From a checkpoint of a small transformer trained on Wikipedia: 10 layers.
MLP neurons of a small language model. Each row is named by its layer, matrix (down: output weights) and neuron, and shows model dimensions 48-175. Each number is 500 + 50 x the weight over its row's rms, rounded and kept within 0 to 999. Numbers have three digits each.
Before each neuron's rows, "raises" lists the tokens whose logits its output raises most directly, leaving later layers aside.

raises: "ank", "road", "eg", "met", "iller"
L6.down2497:574446509468499551513379475446541489451538582515463488450456526418512502545380561525512464467491546497633519536539486422468475455462469551463478498521497477463481440643533453501558445527434611541514505459470456488559488535533505496526515507507566395527471478501532479453522539500481329588532529518489580596542456574524488537525410505503513521494507551458463559442419475474458604543562

raises: "rial", "itz", "ris", "ria", "ike"
L6.down886:490472599490492457394621525594507581520465458512552365466493519533533481560633566419491461366560491469430518455629491464472585500593567483495580509560567562553485503525467571484532537476478571534431418470466518519530431443587591490578604629534474396480542531464424415566482501375506477531552550481603544546482467498496525541516522457478490506518504498473405496474557487401447478517474

raises: "ial", "ace", "land", "ially", "ium"
L6.down2027:441580586507515585491461443508601515488500576577467455487423491480553428472493594546493480536471520520456484357506486476524555494435454523461474466432537561521594485478438484538475523444444573502574486399527537426391396511472498528536494490534545549565391534535519464524637533522525417468497471585509507485427623469424492496484408561440447528481470460597495478509444533364510491548394

raises: "k", "kin", "ken", "ward", "ce"
L6.down947:490420454490526484527414510446506433544491401494480546488450611409559476513518529549448493419394534504413507521509402490483554518563486485538552501576517482525582620442479477433541499580501528429551534475503521516533511488547530424464474687501521552453493529485531479512440559498532468512451551512472492456561462562509508530392430544559414477551434499555574458497573478562523448591539

raises: "ness", "get", "ide", "work", "ace"
L6.down2392:543483457541480473494479526450510451516537457528475484476444542471557474434494535562545545462463504467529545547445521510453502461585504479459507523564539433497541523573577543512520423517440495478547459590505522490537537491557504492488544505542459444401551442436462393592547516484487490468462578473450556516435470525418538477487444519529524526506486588494553610544472483431452498587518

raises: "-S", "-F", " and", "-G", "-R"
L6.down1776:464517495461520577475531532556506358494522538515425447384490443533580502530521517463574487566495445452483482419595412488602521590515474496618458493528461451368478376528493583503433553456451481534408360510455415482477550479489497523600584546467495499577494550481519495551551464491531560607480520509437470504511535545516455492515573535451475520538476516608446513454491408450485454530546

raises: "y.", "yan", "y,", "y", "y of"
L6.down2061:435444474463530579493450413538569513515496512459498487587538484520429502514534530555471441464482481544471466505483511617517484547455546460493433412512503465533500526439505486518475619593480542553512435439531469502552477477511471526445553567500514506524564528464472489547570466477579397455474422462587474442447465551461543484463577432534493490456522479503489511541473532437530425438537

raises: "ably", "able", "ables", "ability", "em"
L6.down250:461526459383447532484479542563508609445475475510573487467617543514442503473502401514444550457647438484514497496495578488442455512534560534475526519423572603513529430524516543512566456542480543501454564549481469548510441501500410592549526484546447552539481570579485431529517528553598403544574510513542547507539562511571410539460499509553606442461554491448424501495472332490481536502537

raises: " it.", " their", "ively", " out", " through"
L6.down2183:537561521420495424385453540514510478543495540475487494399471399479505470495563467562475460559527469550428414476561493501472581532466513460495573490582519484498472539420554413543499528526430512542649394492526474539511610455526396512410497507622448563532465556487583465456454476472528464519497519541490560472480567508473579435495495489487566475527495462472547602448503468438539508513438

raises: "ured", "emb", "ure", "ault", "ert"
L6.down1255:517631497547524475568462524537593497478494517540447514558484514456551521550393485486555477485522488522530388518502464558531565499497499478509447534392475458535553497617596465497509536481405460415502549515478509577435563507496442468546416564536548464424431551523502597534557545553508580542547444471538612581538368441490482446550494539526509555545556507661478469494499445496473544614498

raises: "er", "er,", "er.", "aries", "er and"
L6.down1882:498438528440535533456458579577447537433509428513427480545470579449527540504482498395492490511466518500496526512496496542542479444506469475492580441434464494537468535483449435402570500560494514564519402518461509418524397452506548532545575621450527484492560524403464500506548559463556611528475476425518495482498395432531477575503659554407582615478540440506625451468469622495504450527531

raises: "ese", "ist", "agn", "za", "ical"
L6.down2663:551543411524461491513481537555558539365378469605513511547477531508574518412448527480484359502501431464495509606553446463511514477587472513530565493487522554493532426533538393456576529526440502499360532509471541487478487449506577473410467625427633546488453448434525504593617597518527505595530457448505422532398435374409484494451582501430609469407439575576483463482480458442513479467397

raises: "innesota", "iddle", "ajor", " case", "ilitary"
L6.down2250:510581576513571420416446534515555443445403531515451495417585613433477467540523457512380497579506510536548438420470540521551481581509371518517493447505483406526459473502463470502460516465485546479461600405532513454515510469434486504605478488523481384539486418506555509512557499496518584419562494548524580507448427494513546591465514504462551497584532607501473579427457512456423441521490

raises: "ons", "ments", "ion", "ious", "ids"
L6.down1963:482568579528513418634485523539541494560504436537540522482590476474452476461551506421511478518530525518487433493463471446500566515446566434475519511461505493467478541520523389560568595423428514521488512496569506493366549519508517540518432454474495555481530535532416485514501491444564483470557439590502565496502482522587481414560409596479508539408468581574559546559544491419526372569497

raises: "т", "ier", "ins", "pec", "up"
L6.down1386:468501500521596402550419493542425465391584488496552517667524555439462487498499444445440343495535493517461544483449577556526605607526560503527509507456567434345509506491558549522590487504523419538451493488547489556529497557390429465477503477511507564503516447602442533451456478521486399454448450572417482459499551458388487526449455504457477480561500565521419532477552566474478516466520

raises: " member of the", " member", " example", "ident", " officer"
L6.down166:565601501496502556538524448473516512473630456515430535590549496498465566449524507487465411575478497461478522403422479334555495608494522481536541600530473469478424545447512475541501510430486484467427450616505436535560539507495502452452557463586575578510442502517576455426466542497489403428480481545462498492509570459646394560582574478523500485453520564531538502544515498552551530513524

raises: "hi", "th", "ister", "air", "ad"
L6.down1838:531441424647477496386461559549503490518659501596532560494476458468595530460499413469462539550452542452541524524504484608459523521481543579503513481473524475396481541538513530536513513535529516456498483531517460512377547461414525565515469404544583507470514495548378506550558495623521549494480522544444493541630500558483552508473573583516560499456502464527554451470445425504449577453528

raises: " on", ", J", ", S", ",", ", W"
L6.down1964:461503500465509555471420513471505430494513528554501498408476490492473428543524391552578489506523480456473415472459486480421562505414376461518595406453434519456554556485529482521530515626468547476576431558483591540562555507472485494458457547455548504460504570533526528465535517551474651519534551549493583547415455529580469541512555558526547525442561427554529499492452530514544495561477

raises: "ow", "ows", "owers", "att", "astern"
L6.down185:527456528471532525501544468406485517500455515570484450540506512503435482486641549452455413481545560495501413536532533501451583452431458506619503513535408479535538517510494460509525481523448460545574373393508508492561454486575407472529541501442508385576371463520465555552531563527455438572566380532438491474416517521547548518497451437538509474502559461461580482536512462463474549442424

raises: "ity.", "pe", "on", "oni", "ities"
L6.down1244:495475525494448475494438577485597452464542524517570496508478527502492568478465518483535501467506473397537525438507582439590514514415513552539412509535505508511505552542515502471468496511515502589447541505424535402470564432558508560554468531563496472501455580469444528416468540557583455477457546563521475469465537482557550477399619501525481463606536505535456523512513429496434540578560

raises: "hip", "ham", "ks", "sey", "bridge"
L6.down3018:475486456509540528448518481503395492480527448501446443471575422529460505446565501424477449455599487405520522452522375468404471506457429506539443475510481486613506487537479451532466521502492499501583476457575498499470524463470538427509435542529533441451476523559506648590421516543478548502526403494512600459567565528528462535559526480500564522496545446481474427443473562463575550425430

raises: "en", "iography==", "ury", "ars", "iest"
L6.down548:486411516487510617588498467450557488548502449592471529510456475562479483519515546490429549491473413486487502518459589534478497478507468533516532575410550483367445441549375376438583542464503499473524492568560465564446543508447493492495518542562458560483510563608509478534614498555610559471565490530443547457456498542561385373522517600454470499530517475557496503553483438406434499536522

raises: "clud", " which", " the same", "ly", " the p"
L6.down562:463465512505467417444480389409438592488472527448410559453444506453519537450451516549526478473513485483529404454481464548558544491545451610452588438512483550515528439507517473418434545569444452433636435516474434525455480487501522450488428509566510589569524474441583501400568429432502558387547430511531470460499453399478538440495505485521470488510435415456476558613506510510457496433542

raises: " their", " is the", " is a", " they", " it is"
L6.down1818:444450575515485518561595539585463498539504492562536510495451483490418410466499380490523431484542576509513504518469526572597520443477432550490527465552564537512545469565511469471500427571532487477508411529569472413480501426545443509427444569429538568510514456473515535505437521520570509479541489515527509559638578472574498551498547460495508466542430524405480459543448557481550447431462

raises: "н", "istan", " government", " word", " authorities"
L6.down1946:565531556536544593499439519498511506484541590474510459497451609439539417487518430544397444505469578594542442495458487537474450528467525504488445535517454414454542465443516534425443453528431526492531553502501444443430496567570503476478513515504544458467529546465548559543543451478476441417555490527487476579522574496510506522572580443548516532483499543598518495522443605515465495521468

raises: "ston", "sen", "son", "s with", "s"
L6.down989:529449442522541507495444497591488518479442574480395548496479551493481404490597478496490447508502549428558432575462628525509509578543521398476512494646489487515535559540502533533534532469457476394479460479469409589535527440494435458571483498551507440520521572507468496472548525435440585454446524478528449546508544446449594528585520540448448384466533552501532509515521512517435447526514

raises: "urs", "ean", "ate", "ik", "ath"
L6.down701:510466581459533584546492519501542514568576454542508477520453445571482493578528598519558479522528544452509511537401474529501563609454571549523492528451471430569537476485501559538471503508435513488534518522533459444449404443394509470492374542516446447487491484467473490542581495468502486484427444498501450426456583408571537555506504528487493551461578564482449355495456545472460436518583

raises: "ipp", "ix", "ament", "ough", "ference"
L6.down2525:479532542443528450544568432421479562586572590548490503528576550591467444503418474531411497479500535615458458576494518554463508433517567511504380467467487505407465453467527454479529469563458500506532498516473488566532454460429531607474476532481489450510596476556457590578478565498464392463505517492513500435501499614494474445524604471562526489565497539505477538534533446412499549502547

raises: "van", "ft", "vin", "ñ", "vi"
L6.down1449:485478443515485448503513484464528518531485481569458477575463521468540545510493469597518512464460529434571519477511494537443433475480415482497427489498491545593469525397499416440473534554394487582565527525588452483498534523525406470495508563608574451392450470526489517471535419493484559475527462482495464554450577559478539425431438587474479469356432588496488479523492477484494484471568

raises: "qu", "que", "ín", "im", "ette"
L6.down808:441406522504546469537542548439552480394512537438489541533514525456419502507502518531439507530552515484491545384530466414550431493545564581507474536568449457488550509524463509531474535508472594435495471429498466502510521453515477528508512555447618610477571482491486541403477461473449486405518480505513510451519511521641520558546475487397431490526508534469497576485436585470533531483479

raises: "ner", " it", "omen", "iet", "ium"
L6.down1526:489455554510557555524548515520453556540498390495483503466485580493578530431477496488475460443570504437475499565584452507415436480492494470537482428388511455539473501477526366553515501560597548468506486497552565526584502491468498583511457491389531589445485466625533424495505496488481511557473528493462428478604539504456497484495503570573580479455516372454457536450508458452569441447458

raises: "oster", "D.", "ament", "ro", "ín"
L6.down2533:545516452563533440476539444417459541510379402416511551420545470428463435405518470474531470468497494431470515486474533485574496501361635473420534533457492458490536438501506464431561523527469586431591488463562496474502451482487528428477564431538446488599506554532551524524474463544542607573524591417472506508461462524500484477480528598514527505451467527482486537578474433631474526487437

raises: "oor", "| Total", "ur", "land", "row"
L6.down2747:537562594451505420522464485534529542568504513535420531534528549503490560540501492496419521525603638553434434564539593497485557463451489525475539510549543525529514484531597517549501528480528518483549458560517551557659512609478475525490447457496510528445500573449501426435561556450579528529559500459523468540561586465449567585469504568508459519454582562470512535511499392449542426502544

raises: "ased", "ase", "r", "ault", "ases"
L6.down872:545524527548482457475564499340521481488597540521503604541456487419510502517516483600420538539649518407493427522571392444533434538487512509427532473510450496519507464395447527524479524450461508414485497455562438514534511481553477461533518428542526568487503512490461481511486610499553440519503489483490471571509508515493413510517575549506533561443428517440458621427500498484531618497486

raises: "ion of", "ise", "ire", "ies of", "y of"
L6.down1421:426530583532576497608525467498461504507509551456542525573401471496444552451484593539510549439487483485533484381527511415494473492466523514522502485452549488563470403451509458512463563512534463539536412446479469452447512597521570457519596421554418519466576549545505495517549508530530600541549501519479604399502507514512510510532524542546447435498535410531532510596513586505558461518438

raises: " artists", " game.", "play", "ist", " artist"
L6.down86:488477435517456548485519526539503438400539505484559574484513541466570443477500604624422529569515596501572526494528450532518564447424495493523487470441512459517535549453521532438401565498506571470409463489529563476429555520503460500553544480507545479472538544560491567487532455518502443500535526508546521504586554464603491487499534589517458383506504492524528461546449542503445484456504

raises: "ward", "wards", "part", "–", "f."
L6.down2625:501508542584430511538397491471496526524430509489496543501624511590526443486547531593528523547529466514479507480512512503518470461472621479552575536433430409483539534434580466433495479487484479480516535542529466486521450512594555449539496458561512518598459510469556552511519568473427518496413520485400547651593459448498464456515467474509509486508507534471520468580496539556512490544403

raises: "uch", " example", "amples", " such as", "ever"
L6.down2938:545437561516515522525491509612392479522537433493428510467442564526553580524556575449476455463513455472535511434438502521425513562499508442528503540558508451531453428547513611585517577526513445566571473585550630536462460487500531427483531526510604498475475485566431583468495538489463454531507433509519479533483490461521417578543464434497497493591517478551559471461448565552505516490593

raises: " me", " us", " our", " you", " great"
L6.down2904:523529515482484537500462509532470388511541400499471481498517519515558466493477478467531471526519494502481494465528536473503474423509527443513479536554500490490428486490405538469511492414541549495538492496499506463547477543538544472525482484543505437546537440592483459463511510418507462553555486479508478442495483574562466479587546472460442540584510433495531585535521540470399468513554